config.toml
num_hidden_layers = 12
hidden_size = 512
hidden_act = "tanh_gelu"
positions = "rope"
rope_fraction = 1.0
bias = "none"
tie_word_embeddings = false
beta2 = 0.98
decay_shape = "linear"
final_lr_fraction = 0.0
MLP neurons of a small language model. Each row is named by its layer, matrix (up: input weights; down: output weights) and neuron, and shows model dimensions 64-191. Each number is 128 + 32 x the weight over its row's rms, rounded and kept within 0 to 255. Numbers have three digits each.
After each neuron's rows, "fires before" lists the tokens most often just after its 100 highest values on Wikipedia text that the model never trained on; "fires on" lists the tokens most often at its 100 highest values on Wikipedia text that the model never trained on. A number after a token or word is its count.

L3.up36:114167188198158197105144192096150135121127175097122150188115119037191121109186156122069177110135142162096148142142177096117104173162111098137137098133207178087162145096159149142170144121099103127115081115176167171170150104122114103115088119110116188098176109176170145128102093134139093110111153163134076189117046164146130159085142157166101101157213109121174107141097096123087116139099
L3.down36:102091113158199101117154128144179167148127121128064159153169111108146092083190095162135121106095154121114079125104156107116186152147163128150110163130141141156099167120120141157088140155090137137178104151151176080084127150072099185123151168178117136156114113147136111130112126149106129115068149104162134107110116119104112139140183098147115085154106188089073136173130130158153127156103
fires before: "0" 27, "5" 8, "4" 8, "9" 7, " million" 7
fires on: "8" 25, "9" 25, "0" 21, "1" 8, "3" 6, "2" 6

L2.up1067:152121128098154151127072121061138139113104164138168062143078128053137102118181152121156101137131125147179150119090181073131202115174183095147169111148127107159101110092150152138083079130128184131080173064166142155109137140108130191129083091068167103139145111153134100107145110067064131118127123141129106084185157129145095128149125177078092110123120171121139137155172221158119131070083
L2.down1067:101178102133111133161182107113118169171124100154134161127163165107131192149168150136117097142097114150070150147109156131098104106166157083130082102117112163170136138104127107166104092115099172126108119120120118140160097126140114115140153172105103119097137129123130072153099151140152154113140110129157114104155163122110218157060157089133106136134175106179155186087133141201117128171196
fires before: "1" 26, "4" 18, "2" 14, "3" 9, "7" 8
fires on: " " 92

L2.up1345:146160141104132153150128150181100113134106144115123108189124105161165055125084138139172146160150169092076149130198087132145196118160133099130145117097091139192187151177163090127163137130179125139110115138153105109122156109189107065139140189137112129134143130152177155121121092139122109127192125091143119169096088120085158139137143169146201135080148157103100092160165163146095191120133
L2.down1345:157160116072130184133113104089133169140133137129131134146118175118112096140075133110144113144094133131107144146142122123184166152068089084177104143107126150148172137118109155144142144155152172170072121113131095110093137085122157160100146094153132109116077083102126176118128120137166136136118126112138167101136118180163134143192067105112111126128067098072153112150128111131121132057184
fires before: " |" 24, ")" 13, "\n" 7, "-" 6, "5" 6
fires on: "0" 19, "2" 14, "5" 13, "6" 9, "8" 7, "7" 7

L2.up878:201174161110137135115100119114121116107096132126110100117171114168114126114127131138144144088141123141095189112137140095203215166146100077169125139111108187155169143083166128153137130132156081157088147156130166082138134113154154126151155102132114148136176142146129120121108046162102125123186100103141176129087151117117115091104054141157107146155178105091163077142153163112059129104087
L2.down878:146109038111123097115148112174156147138110121174141104156110116149076123134082078093085141179138161107089078137111187137174123151140091052212060092180173106091089128126113097110151197070135136127113116145072112166146133092099129138061099124172131105155169099111135079134142143018107147183147130162109109152152102155135125147135139087121153107127152105152045109139153099152169057124073
fires before: "1" 34, "2" 18, " " 18
fires on: " " 55, " and" 10, "." 9, ";" 7, "," 7, "1" 5

L3.up1720:140135092137097129125075122138093070126135117111137117159130154126171100153066134121101111117136175190119135126141136176128123096150083169137129157164125135125102149084075185161106127171101111108093132142118132074176109096133111099141112118067137114076090126105161089121127116112087094072123156124133111083174129149154117123099135157069132115101166185151170178062116161140169084114122
L3.down1720:112103104101135089121162206140134094135111088090084110142133093122163121133152065140146121161129179223136162127126115126195098175106068188103098132134128111129111178106180125106086109195091115085118117170161168124108138124140118177136176129132087082121121211105115124169150113203174134100072173190142130109123189099142101104123102129087170121131108144124092131089162112086133142141148
fires before: "0" 80, " " 7, " not" 4
fires on: "2" 82, " were" 7

L3.up1832:138134108131159072138087127024199102110093115088111114106122124138122095081078179056106125150154117173147142105144172093201162114135140125106154181065139086084146066092108136141142106190106162104075200089098148089112144132158128164192152135128137148092144099141116157126086112163113126078127107108097117125137090109163163111139106101131080098118133168159147120122125135123107184129104
L3.down1832:101136157118168127139099131146105119164139145150130131146131146135156170122091111086126131083067090139122139111172141121114190138140151100119188083134120104148142101164088148165147117134179122143077122093128139150089153103080187125089116129058184163132117104096168115153112166081095176138172099179136121123110163136167111154119089149123118132164144134121053143047136164135155094137113
fires before: "0" 69, "1" 18, "2" 4
fires on: "2" 67, "0" 14, "1" 9

L3.up87:168079096148095130126115095072119125114172088154144073126071128130116151095100125087181133167116147101132129158123126144145120109146137095166160198149106132131091125092108172155122148107128153135086164103135124113114099110157166099110147135092137142061140125062145135141158125127159082135086089074193093126128075111157091089122106124139116138123167127132146113096136146121115121094083
L3.down87:122127141112132049118140150149169119164139040144133140145065110169064151114143104144167152129133088167142130134108081139122117186101123103125080159138113081186179098096142090102157080171138149150089142149121142130058100120125157145135144170149135116077114200072089103141151135128132135161127116098100131131166220167113089153151092096139175157154116093109170142204123110087140131157137
fires before: "0" 19, "1" 18, "2" 13, "3" 9, "4" 7
fires on: "–" 28, "2" 18, "5" 12, "7" 10, "4" 7

L2.up50:114134168147047177105098068093118104096174145044135157130145156123153113120097181167129128093110106176177110101134095161118156106156118153129118131104130143141162143120107117101067149121110145061113149094096137056120116124158114089145140156122124169172113080066125127147083098152168123131131163139131146081162105150136067160104151149181136092169171123105189133140124155125139099099188
L2.down50:153100050162115108164123152137135143117086139111111114071104065075111210155177110148123138119109092158089066120177202121093093136092150150112113137094104095131151192123128150118126140172111168143153158211218137134162104116150100127116128200144113094069074188082149120176163110165158122154104160174146070096143137109160123155178128156101133124146105097092103144113179141140161122116118
fires before: "0" 64, "2" 4, "4" 4
fires on: "2" 79

L3.up1324:136103105092155118119143170118188168132100140147128058121083121137134105108100093111143130140092087085075185099204112165114110094133122059105195081116110201131102091153119076115173127128171134059130100152123080119102115154108133089154118139108181161136101144158120105073150145094116119129173139143159171143145120096163116140110112118134175104110156145200129097088146097131126124119117
L3.down1324:079136147135140155100079085110096148098098098118131123075174115133147133173103119081164112147133141145092158109098111138133118112175111139138145112087052102166120097130137118090125085145128092134074075157136119186110076112099159108155110058133178134138150047106140127124142110160084106165151128168180124118138169095160163115100129118154189146135081148150061050082137100096143176142196
fires before: " " 68, " (" 5, " ." 4
fires on: " |" 35, "″N" 16, " of" 12, " /" 10, ";" 5, " and" 5

L3.up580:108109137067175154156139137140137102101109119150114137103114095103149173149170120128079127132099121143143132131158168142196104125148103064048120136148162112149148096128116146146102117107121161105125186144100155147047200100125096145134145191126173116166091148146099144121178120089150152102127122120145103101132115099149122171182120159055106082143136145150092070172100123141110126105105
L3.down580:135177094080138113157092100072139147148141058157146068150083086104121147154170127092136068112124088126067139151157112122083105108166210123157122150117120120162086039113114094134191110138126179127111150110094154147121091129052138168115083135111145114133156104161142153133145122134115131084137087162117090093085161171175093073117135084148111144073124141081140137105132171110170130127133
fires before: "0" 33, " |" 26, " p" 6
fires on: "0" 65, "5" 23, " off" 5

L2.up1057:179135135115121159090121148085150118127104124104111109163108141111154084085115108138037143103090149118172159105098137103140109142146126146093201146127131252149080110140160145137114144086045138163082144124157134124089128066140173176152124108135088101090139093125131067111057131139169048104078122136126095120157128122126163054163063106148105144139185089117138195138129134125095091099077
L2.down1057:104089172112186128092100163112195155162092190109091109157103105126122118165116077156163132142102182076099093107045134104126126117124136136108105184122149136179105143124107122139103090111117141089153125123088191104138133172135140137156159113167119088153067118130147153134141129096174158145108207148098159127154176139193136073106098149127063147098133128135136167153130187156128130159194
fires before: "9" 68, "8" 22, "7" 5
fires on: "1" 98

L3.up1605:159114089141111126113156143137127095139077160113153097174143128136154157105102174194104168081128073133075093172112135178119103141145131158130137114152093147113057107080155064123149113121110096085129132082072148111127151125156091155136124150072134163100162103164090079089122106140113124096100146106121102089149137136167055086135144132113141140121159130151124139083153203145109146110127
L3.down1605:136142132121168107091127129160126137104116108112185172093127154142161178155087141181157137098166097171133107137136101028095152127086156133154152100137036163141097080121151103126188146140097130155131162162083111109122122167178151084097119124095122150079142043151051138197093138138149144149165117159082131110154124212164117113181167111150169184185111110124154103087144107136160079088131
fires before: "2" 93
fires on: "0" 54, "–" 16, "9" 13, "1" 6, "2" 4, "8" 4

L3.up946:118124174125134153057132110132111134077122179083120134168163097130141006047149114097143117196151111091142126131118078138096093092146126108175167129096133150144116058129177112155140095100138113162080184106186121089142099102132170115105095133142103099091114139118096125124105103127152160156145123095135132158085081141189044118083133110133104115172095130142119170160142127159095149096086
L3.down946:120149127106145164109166148156136100169124131138130080134131160164084112108141142101107098133104117121200132151155081198166153192047141112145114101130106094151150145071063136106146119123198166135108169085167154146076102163147109093125123151128124140126073129200115121062149178196089140124078087102135133182167167133125070189199141110151092092050121123125187117132094048115136127133132
fires before: "5" 30, "6" 12, "4" 12, "7" 10, "9" 5
fires on: "1" 51, "0" 9, "re" 6, "2" 4, "8" 4

L3.up1044:149106156154125146110121128045144123145169156109161111147127081112133076151088123067109055177116149189113182156105171123182161146173105143112109129148204134177131136105149129131145149146109145115061147113185131173138091087118113128126108100121114157110163104165167138114109119120147118145125128163137124147096110070167096105134136134078122117144180169111175127103128153182132144099078
L3.down1044:107072120117129105121127176141168113113087193094088117146119127116170112144111153157143140179080068116064155168106143104150113114218120108138117147116167109162111151152135139135146117096128138094116164110139125099103094049110127120212084109127142082137118147163155136127110059137150106118132144240136115108142097084179091096168106184138077189098142204123131198126140164134119150119135
fires before: "0" 14, "5" 12, "3" 10, "8" 9, "7" 8, "6" 6
fires on: "5" 19, "3" 13, "0" 12, "." 12, " not" 7, "8" 6

L3.up723:161142117133137120110120111092111158133085106062143168161077114162172085103101178121128127103170119178146095106168160117136169113134142122128178109134095150065093074100166134165159120130126201098090219151128128122115092146185108150173139146082128141084162066154154096145083153128104069086028109126144047097123100068196124085145117154162144113121166187161164131132105137108119146131070
L3.down723:090073140115168089123130075118120090143097183161125151106109104144142185157144112150128073110093097192137094097119171138135146129081128148143139097089156149164142152102124174136129124129137151101140136145174128100098109173113148151072128161058118154153117182126107127160127156129145160117111176134117060105098167165160142109167145151150134108119186111195164162125096173164082145195161
fires before: "0" 89, "9" 8
fires on: "2" 83, "0" 9, "1" 8

L3.up383:171166126115131172124104144108161058177103145137156132151139159135124176116099129168066071122109130152044129110083135132128122150189136167118171209111107140147118128099127111200212140140142134126106134100092186196084146126137128134197086138147091128149140087164128152052104177106126148094119098095161125090177076089125169176136088126155110137161124147122112125182098159107090152139090
L3.down383:141128149113135120110132096170175148139136169158127139111110149115158132161112099190157165135123107179136115112135128132053150111078133084131132132099145104131115116209146102086105153112127118113099119166144109145125147097153137131111128137038119188143051099126150143175114135092153149125166145132097138067121201142140062142172123184133167088134136135084133090178108144128085174104142
fires before: "9" 97
fires on: "1" 75, "9" 25

L3.up662:106163078138123174138136151092164195055081156171105134151104109115131088124150148150149118168070127144119139106204107118179133080130195131086168147134144124179146077082153144146159073062138201146139124153090116130130153125125143128122059153058127170104152196153147150131114103105164115095139116132160145117164089180150112188155107121144084151146106135053103138153172134110102077122150
L3.down662:116094071185179130115155149157123112095104096149067086173085119181127081164138106098135162168092168114059155111091107131118089114150135106185097106119144162100094129107116180101077162088086152138120152097149208132100105061095139168144075191160057120166086126122116142096133233120154165130158091143117126093088179072138094111141114213150110150164136199156123159162144129135061107146135
fires before: "1" 37, "0" 29, "8" 6, "2" 4, "5" 4
fires on: "0" 67, "9" 28, "1" 4

L2.up1670:139200142141108123083126152100193149046125117127075129111121131108126146130161163178157114204086098105073119089138133113109158078173144107083139171142160102139071138076116133125122088115145103135148155175142154126125136136186157152109192134135179142112063185094109108137155138152144165131149003083143121061143131105130084130144107156130169146081054147119146134093182154141106128165097
L2.down1670:123116100126108127108084133153158174191102085162115114111061130100098107088116105089102152086127159131091101102080102115131156142108125187098105117136131104133117138109123115149090078124033124092104139103158175154151101133070128163120141117082076171149139117156187165110133093138148098125123127105148120134087138144152146139120149135089149120110129161139132157113089134169188090143108
fires before: " " 61, " the" 7, " FW" 4
fires on: "," 81, " |" 11, ":" 4, "." 4

L3.up889:187101199144136114142112103161096115114142127108148083142139094126124106115152160096123123111113161119121122119111130141154169043153135079156170175120099098103090115092141104143169119127130065137117112162158131106132081135115142107123167111071091082062117135082112054181150134103191069147163130128166077181132082117145095077114110136145154114145136100088146126190155115098139107122090
L3.down889:080100114162132090077091078170136121119120122201135132145184123099088123112155168113080097128178031084133105115094114186119138128147153192137070118121104126137129116160157183119131163197091161156126174141115168095094141119137166116173121204116154109100078125133166109138132133137152115171103103099078120173124064144122121174061084111151104134064200157077126161126084066122156153143158
fires before: "1" 25, "2" 13, "6" 8, "8" 7, "7" 7, "9" 7
fires on: " " 30, "-" 26, " +" 16, "'" 4, "3" 4

L3.up1631:180138123118112186131108112135162124146115133168120085146087096151122107098142128144108109144138140183180050135178149130152118129132173120124118047163164188102077089069119095178170177125130116146120134166113161109118107114187069137104121141100153184108164077121190141124087063161056082074112160187162147089173125098151064190085156139114143154108161128095148159157096113111077163148148
L3.down1631:107145126121181031139183153201132149105094137124119097148136091145108130120177152156112191137082085115148106098087141105074163135141099109149161142098205098123135161143128105165150166118098174130156108114205173117096153108119219144088152121140085134149151161106211045124150158159139093128154118103037135041117122111140142132158134171194115172093129146140136135106137139140129103110147
fires before: "0" 18, "." 17, " in" 7, ")" 5, "2" 5, "×" 5
fires on: "2" 38, "3" 15, "4" 14, "1" 10, "5" 9, "6" 6

L3.up1390:140105130120128151120125112094123107141095133061112147125083133125132074139094143136105115128140146204128125084100175121101139117139162107050174135152113132153097128047150111126131134100119156093073118138148148147119171151150133177123151110138105182071134100128088151166106108106108091046051105127175112070184081075162160134068130173146116081121192179127173123106146157138112135147148
L3.down1390:086108170082130115139166151162153163137207146145163119143118067161115117151121085151125149142110104147153151112098166127139123149048151139097101180144119047117108097099140184134112135137131134152114134105150128079052191119217114176107127138116159097175115131056093154118121133108132077129095132126153096191135145119178111144156094119140122130153111006155067140123155133137096116142150
fires before: "0" 79, "1" 12, "2" 4
fires on: "2" 65, "0" 30

L3.up191:082136167150111167117118089132189124174110088148086123119213117099179077062105123195137107158136140115152139148111146152157105113147101126105121193151168140119166132128123132139128146144115101107131147170102201122110156137144098101182114109135136156078171145125153032145082141183105134150151164136103088103117058078162098156157144149166070119155105157200144174150165147138060127149098
L3.down191:148169153141123144139158109138154193151155103163123129070104147081103117129163119126208141086173124142157182098164154111073162149128180077111107153102154128132130110139127103152108130189153126118148125102126114137128107111176112136158106090095160133182089064110183179168159161166149174112140187133124175102120187139109114124181126112111102147182142150113164183129142170110069165174121
fires before: "9" 37, " the" 12, " York" 9, " which" 5
fires on: "1" 35, " of" 15, " New" 11, " to" 8, "9" 4

L2.up2000:125108152143085214143104133077131147121154159130144081202158094124138054166107123165114106131123187095130142112055125109126137132166137104210151172109157123199113165096170147151143150154086160120101158137166163097127087139160124108208099132134109105081153112133099097099082094086132140112087150110124134120158121143153116068143132115078083159133156152170112141128140161081116163120113
L2.down2000:184139109149123142167114128198140145105160186147121093110198103113056105155110151131141123120142171102156130165104091141117159120109118158209125118130108144097095068146061155111127127148127137114121107123134142138062161113132140152135184179133185122169105076135165211130121112108120110133140184124121135134108086131226146130097099101049084082095169138120146156132125072150138162103121
fires before: "8" 24, "9" 23, "7" 16, "5" 10, "4" 7, "6" 6
fires on: "9" 58, "8" 26, "7" 8, "1" 4

L2.up354:145143154121113205098151154133142141163142149101142122166179047152191091108149157125149126117134114106107182125044087083192163113124130165102154126168136111098099144149135123110127114113108139096036143126165128089125132063144193120197083160127134101104176082147156138115101073124175135080111153111142033166143072187132155159161094175121097122140147130157142170093152168098115103136176
L2.down354:108146136170139113033101189174172165131111132190106145125098140133090131193122123132196110142116120126076118164127112143151103155131095132122110142127161067133138189189138114112077053112127120114155124107111107137140145170140112112122114166169203137166118071123148128145109168076123150185157166159159137144135187155157066113184123114125114126119137137123074131168131188162110176148158
fires before: "8" 18, "9" 17, "7" 10, "6" 10, "3" 10, "4" 8
fires on: "9" 88, "1" 6

L2.up165:146073157146153153098107168096205146140139100105137135127111111081087138098107178082120131136127164114137104122178112100158157093157161117154179136144148159084123098115066135137171122133132108139088226186134111115101115151127091055164090159123153110076133169126118144119095076133102077190183079111109130168135121141157114126136100142077145105176121117165129132140132092129124121131119
L2.down165:144135084152115083095084093133086124105123070158130134074124149094077125158129126079130154086122055118110145093073102126156147057138204128067132156165200120122117094128119148128155070100135173125115122060136135186158108123189106189075134120095204159095158128130188157134138164193105180107141142107152108128127125115151137166140135156174118091117117149124158106136108112133134129130170
fires before: " " 51
fires on: " |" 67, ";" 13, " and" 10, "," 7

L2.up776:125160145119142133062111089146106106136135130097116100123145163094157071043092156121101121152131106100121131123098103145105160110146126199144189145153115178162127093128130100127116153087071141167081141140156183108093125112128124150148127140115127158166123139119149141119126172145145153166175140104113092146128157074171143047130168112099127139064156143114114148075150135105109128073112
L2.down776:137102127191160153141078140123151151107153081125139086116082175155101122186183085204158170114136158099153055137143137151102166098112117102147128088092092151162167087109153104127154079102153129112128089139102160110108182173177122144116131174155079110123095119135095096149128144111071069103132181127139204131122155123140054198087027203162064098142146150097106124142130085094048167137133
fires before: "9" 49, "8" 14, "0" 14, "-S" 5
fires on: "1" 68, "2" 13, " al" 7

L3.up42:134109165118124139092142181085205153131095129175148087094154166137109151070091147136101145122123074121094125093143102187121181086165134098084153146162087149178129111143133089176161143111178141111080197095102158117114128136160159075154104093109148105158086163200160063128107122096076151143184095127150109123156100121117126097115166156104150052140178137180159131109126118145119061153128
L3.down42:109106088145107083102145102153154111104123169121134151085133066127115139150093190145107100128073060149087172080185164052128129134108099129102096101145171118120178145117149156176141136106131121098149164167195087167180161093120151098122116110108115110123146170098137133164067118153115181156156127149090160136173104119127083156146146140159111113174132134121198128122092108045115086124076
fires before: " " 57, " —" 11, "," 5
fires on: " |" 77, " over" 5, "alem" 4

L3.up102:114145114059103139082114163142171125138099119105071123111136164074144114072123102093107156111094179170156136089139146183101113100181130108107179170145140129174087119100127144106160114113147145114146150120141148144155123125129183148139119086079099124152142140120094142134127124105101142119124168121102108129121066076115117129108164108116172042061161133172104134131103164212151163025129
L3.down102:117111104125099096157128177138126119116116141121120143126116083096100056102124110111168121219119095132163123122158106114139126103083090163134101155143154063115119115155158108116113123103117130090093135126224085116120140143104118154124173151118144133154147122091110097151184110138087145153150176123127163174070114165183103081088083119118201170128159110143090116127158064129139129177065
fires before: " " 52, " |" 14, "0" 8, " —" 6
fires on: " |" 61, "0" 30

L2.up983:103173108085086127162093171161163179079063098139115130117126086120146114153156169144124143143119112142134121110179126169130087066136113152101197120115124169126181127088120153154151157075124107052104148168082067136139176135122148160137129112134121181125173214170161095114108153175146068102147130167147160093110111099146149167123110120148122121097143143156100129168142096152158138115130
L2.down983:115150101098133110174138081108157158130150148177127130155045138106095077178088169133154098145069159163168085127108133110129129123153085100194122134138083114145144127179127120145116089111147157111113154149153145099135123106093162113114125124229171105194040124129099118168142129143087101156142176163132162096121191075182086121162115058168095129096084101145058179164116168158088140078150
fires before: " |" 54, " |\n" 4
fires on: "0" 36, "6" 12, " were" 6, "9" 6, "8" 6

L3.up1600:144095182126135092070131139101144130146180182110117107122186149157153124126084120160137115139111120064074089179055111136180147145122146101106094155146076106099126185147198124155050118143108141093145079133095105070139122109122103129155149116104113164141195042073187117102121143079108151161154127105103149198118062122137109058111098118219130106085168117134168183111152154137095150088161
L3.down1600:130112118137102079146089154189101133162129104150132144092127142075102145156111110184102107128160106084089163107107141110088142089114119078131121166125144130144142145183153126112164137111150100149147164109101162162119045098151127113046095113135146036174177111130191164163096170117119150130166085173110127112117127128171093110141081141054130150179145135126073131160176186151131168182105
fires before: "8" 26, "9" 24, "1" 13, "7" 11, "6" 8
fires on: "1" 31, " " 20, "8" 19, "7" 9, "9" 9

L2.up410:128158138141120126122067101068093188112128132118119083123166093091149143093108141102118097112114143112126153069131091153143177079134154092128146148108131130137104115128110138099105116105087167152105120148167158128079110136109122173126150086095093135113154157124120117153154106157114106083063152137107137077108118081124153077114096133174107114136083086080103142114097144145066069117078
L2.down410:118121134084096132064112170129142062132128185123113129142136097096142074165138076126106128116150135112108119095159114122155085150064100151066121143124153107118104177166097168163030121106057148118119085136112141131141138140112157123142070127124115103162082127133137094166145101121161076095159146086165077134147195100139111112138088134095083123140175088141097171107128166109186140161210
fires before: "1" 26, " |" 18, "2" 13, "3" 11, "4" 9, "6" 6
fires on: " " 87, "." 7

L2.up1419:156128114133150165065098126105114105151140132155154091160096079138098124154150176127073127140082147182163106104078107112170134067146159126157141127116177104126112114078117078127100103101170137120109170125166118090133129110145085156143163116070155127064121102101108115088164127159149162138113132118173119110081098083137102129142129165101104179097120110109159152111094134070163117107085
L2.down1419:141121179104077096108147115141143164167136092168103152137131156136000201100133149090153089126210104118116107150080114096121151165112146118108098125147122136142152073113153147157147092150110105169085088132121105121146160120148132195094048120156123143179165150128120158116157096156090150125133129120090153119165167162132123101133147158167146170153125098156095085140123158104151122116084
fires before: "2" 40, "1" 23, "″N" 5, "7" 4
fires on: "-" 60, "–" 19, "5" 10, "," 5, " " 5

L2.up1349:175145131140076150056132169046130150100092148152134117096163112060091091149119150210125094147090035162122140132085117105143173109178179106170106091170121136117067128074154118111092083130149168138140134090112112123142151081148142119211121108130134115140117114118151078099084111111082155161147133137199063125149063137146080121103151142129139155153159142146144153084139131088110157138133
L2.down1349:114116109140100099125152143161151110113154127061131141133125142141170141189142108128160146113124202125116101148145141173056119121097125162181186173098121146116135117089136174181137084097087097116103081156127078131172152174142187173127156140187116108137084163141192153158139140091210078151111075073149130109097159140110167129064104131161072149182101136116125076162106121211122216126112
fires before: "1" 27, "9" 19, "2" 9, "4" 7, "7" 5
fires on: " " 48, "1" 24, "." 14, "-" 5

L3.up1518:170121133168098122084096105126144168129123115118146090160106116150140072166101179161153120100098114171116074105130148150161128126079162106098167157188159101097081149112132139127109161182119101114099076128134158114076074091119138113112156107139137186048144114142124112120136109189038166122092125128163136115161176144135155109110139172171124164163182155102186173116178154115130086137193
L3.down1518:094139117165137201095086120206154099096105167160112127115105145096140121087103099139163124173160132153077106136171101145160101102084122110083123155176101143111179094141131137149118174157105097127073129109135079088110161113122118150118127085145089139105144074132138140159138152104128107133090143111131159175107140081137096150166083119141158137142193119134119138139180118145156142157074
fires before: "1" 29, "2" 20, " to" 10, "3" 6, "4" 4
fires on: " " 67, " order" 5

L2.up674:112089124100171092159156174106123119116117137075134094197067130103141070140114182077143140183155094159080132084161151109173149110133161113071104111159203105156065128062179077140095132133152162131168106153050183084055116139149061112142187181108150110111126114126112064139132102112077119075116122143118130067183141064166122095151112188090158165107118163102138130056109097146122123147125
L2.down674:125136175071074136213108094102145170194110180156134167102181191140076158119098098159110134069056108116143157128161163176088110112114103111136131121148127125075154125150088163112128129132156098158206175143215092162169189131150126102111170129158120101097128111094133130142101171113168092150156096123151165146182082186153148145112142100154116093133127105156118149120179130167110104129127
fires before: "0" 28, "1" 17, "2" 9, "4" 7, " |\n" 5
fires on: "0" 60, "4" 10, "2" 6

L3.up1110:118119089148126119118141130127130178160053150087146119155118124083111166109081156116180158168148096164121124116055188126099132126117119186141156115215181161168067135099113106140161104149130080127099146142173108156199141085169162199097093122091134137070115106117116117140114063135117104119104129129104141132183147117160119102068148115085118111110112185092115167123124099102130083131162
L3.down1110:118114151168126125118122153153159120138093156157117133117124143101161094124118100157123081147091095164104082158122124091150175094111155046202135089128134154136127146141139131122157147118100104065126103150051144114116064204135165077190121113182126066151068087115122137148080120100087167130119109109120120111112094210146158059129146148134091163133127180153185106128100049084134130153141
fires before: "2" 60, "3" 11, "1" 6, "0" 5
fires on: " " 28, "–" 19, "2" 14, "3" 11, "1" 7, "9" 5

L2.up1617:137099103129156162109135139122090112121146116148138107112165136099125109064108127104081170107094132125179091133133126187154150126152114117116128099109167153101103132178169133129176101037113147148007090078134095106167134117109107109155105100132140107100160094107097066184177149105134113151157115123121080169141080160130097111086135182124102130114160126134138204144140171160120067115141
L2.down1617:131117119118060096096152062157177141110100089165168152118137134110034144161154075118126104099137131142072144126122168063143147114147129097172080089105138078115098106127106106061085163178129139169121093131146126123101167144096176112088106140128129101086140189169121149130119149093138136203165147135130142113092160161079103136168073157170095093144100126156058153087125166183148085142089
fires before: "1" 39, "2" 31, "London" 5
fires on: " " 51, " (" 39, " to" 4

L3.up1418:151109106183084155031158136145141108122132141090125159111152136136104145144113129155093138089082105137110171139092127098134146140157098163126148103114117122120113114086118151129123161149112109124151131139139170170131153095150119125150135150036198163082161113142119105108108081209116168143139178101202114128109113187139121146152117127118089059182177113148114177147123103136132143133154
L3.down1418:173161125080172076093123076133103130179116103178146118158115138066166158120128089067202118178120122147132114123102138098083152115067141141074126172166135134170125157187181187114095134135106179126111109110110154074128159162145202081118143153140127099110130168116133140189135179154107146137162107117115120117070106137128123153072112130151091139137156178103107131172106068066118121184150
fires before: "0" 33, "6" 12, "8" 11, "5" 8, "3" 6, "9" 5
fires on: "2" 29, "0" 21, "3" 21, "5" 13, "4" 9, " |" 4

L2.up397:186144096135148131117105110182112129086080148138129112115187071163135127160100182179116118099073090127155166172085143109158205159163053079143157127179122122133151118164184107110092123112119091125064092078108139037119142131168173125127151145111060199086135110190172132129115070171084132128136151083147151109077110102142108132151087162165116091156169117111154169177135149113125138119156
L2.down397:123120098110174113146100146187147156135156123165136122090131145146133132126153082120101118173163167078089112115166175123098125148107078174168021134136110141163079128193132154120180128143112153116127074100162080117142140132127154172111093144122158181126150094080185148208123149122154099143117127148122109145090149201168092143152121118109114096147174069092108087139136136160143134156128
fires before: "0" 15, "2" 13, "5" 11, "3" 10, "1" 8, "6" 7
fires on: "2" 43, "1" 13, " " 7, "6" 7, "5" 5, "7" 5

L2.up215:071122123128168160164130076092118112176101154122099105152163069081192152111182141178103104133139129090045119062125135168078153102134136125118115164074185148173166114096163178143126075129141134121128083116170094096107138113119103184138106110124083129112097177146119146142149143152187150078096115123105087128087119117152134117041081121119141093150091143103166120119171185099097097150120
L2.down215:114143185121098106122139174140102088160134151072128145129168109095121079080100128139134125058149152116107131131135221101189108117130141158095139128146111164119099149073114202147097158116099152120116119150137150144133139066141161105169105145116136144120121129099104127177141065165146098120153078133158065139168114136212142191086075120131150086128248115146098087124084058150122147124191
fires before: " |" 26, "1" 20, "2" 17, "3" 5, "–" 5
fires on: " " 45, "6" 10, "9" 10, "3" 8, "2" 6